{"d_model": 384, "head_dim": 96, "vocab_size": 17141, "positions": "rope", "rope_base": 10000.0, "parallel_block": false, "init": "uniform", "optimizer": "muon_variant", "lr": 0.00571, "lr_mult_o": 1.5, "schedule": "wsd"}
MLP neurons of a small language model. Each row is named by its layer, matrix (gate and up: input weights; down: output weights) and neuron, and shows model dimensions 192-255. Each number is 50 + 12 x the weight over its row's rms, rounded and kept within 0 to 99. A neuron's up and down rows have the sign that makes its largest values positive.
Before each neuron's rows is what it responds to, as a language model described it from the Wikipedia text at the highest values.

Boundary and clause-opening tokens
L7.gate112:63 53 64 44 30 36 54 61 33 62 45 33 54 66 59 44 53 65 65 59 55 65 31 48 40 43 57 56 23 44 51 49 71 39 55 39 44 54 36 76 65 48 48 42 44 46 59 52 57 22 46 32 62 55 43 58 62 53 31 54 30 36 50 62
L7.up112:55 67 59 53 60 45 72 57 47 45 45 35 59 57 35 48 51 34 28 48 30 57 44 45 47 45 26 25 54 76 64 33 60 57 59 62 30 52 42 70 48 59 57 45 45 54 47 49 44 36 49 63 55 38 42 71 74 62 47 31 51 47 49 51
L7.down112:48 63 45 36 56 40 55 43 66 38 17 49 50 46 34 63 48 36 36 61 38 40 31 46 44 48 58 42 43 53 40 63 40 57 35 38 71 72 71 62 50 42 65 54 44 36 41 49 24 50 41 57 61 42 71 61 33 66 53 56 53 51 44 32

Section heading endings
L10.gate720:54 71 47 64 48 68 51 44 46 53 51 39 57 49 56 56 50 48 56 36 14 48 28 49 56 46 46 64 39 72 57 14 41 52 49 70 39 43 70 40 38 62 60 35 46 43 59 50 47 53 66 70 40 33 51 26 66 43 52 40 57 48 56 72
L10.up720:48 58 55 54 42 57 69 58 51 63 50 54 65 48 43 57 58 34 62 71 43 56 71 38 55 49 72 54 55 57 37 29 47 57 46 58 55 32 48 38 49 68 45 47 67 50 38 49 27 61 47 61 41 36 40 56 41 39 62 47 53 44 38 46
L10.down720:58 51 58 82 56 44 64 39 52 34 33 60 51 59 43 41 54 26 52 45 46 59 62 52 48 56 68 53 46 55 42 54 42 23 47 56 64 43 49 57 64 51 50 45 47 64 63 65 43 39 59 48 52 48 26 51 61 56 42 61 51 60 55 65

Biographical main verb
L6.gate490:59 73 59 53 55 61 34 33 36 54 59 60 38 78 58 52 46 13 44 55 59 55 44 73 63 74 55 65 58 47 58 44 41 71 41 52 39 60 51 34 60 67 50 69 60 58 40 56 44 56 48 47 54 29 52 22 44 55 56 47 45 56 27 38
L6.up490:39 52 43 54 66 74 63 72 44 38 33 41 62 50 55 61 46 48 36 58 52 46 45 43 49 49 61 44 37 53 61 62 75 51 34 59 53 60 44 50 62 48 40 46 53 64 21 70 35 52 41 44 33 47 50 67 70 55 52 49 57 52 48 77
L6.down490:48 67 44 52 34 57 41 50 39 60 42 55 48 52 52 40 53 34 27 58 58 47 95 38 34 62 48 35 68 71 54 34 58 47 39 47 49 49 32 31 72 63 66 49 41 45 52 68 60 71 28 54 39 58 68 62 62 68 52 67 56 48 54 62

Formulaic Wikipedia phrasing
L7.gate204:46 65 39 59 54 61 59 24 76 41 54 45 57 33 49 58 40 58 46 37 52 47 38 49 59 48 49 51 79 41 52 30 37 44 46 51 60 57 32 26 35 61 51 38 38 64 53 64 43 45 38 39 50 42 44 51 62 25 48 40 64 31 27 57
L7.up204:42 45 55 52 49 63 55 31 65 68 44 53 39 32 45 51 44 53 58 40 50 54 46 31 32 56 42 63 74 48 42 39 46 66 62 41 59 64 69 34 44 50 37 42 63 58 38 53 40 57 27 40 54 58 70 44 57 41 28 45 64 17 38 56
L7.down204:66 36 42 34 49 28 20 53 53 49 45 36 49 64 41 46 42 39 46 54 65 43 41 12 53 53 44 48 66 63 48 46 59 42 56 35 44 47 44 71 56 53 68 63 28 49 41 49 37 74 46 61 35 51 42 67 61 71 56 45 30 35 38 62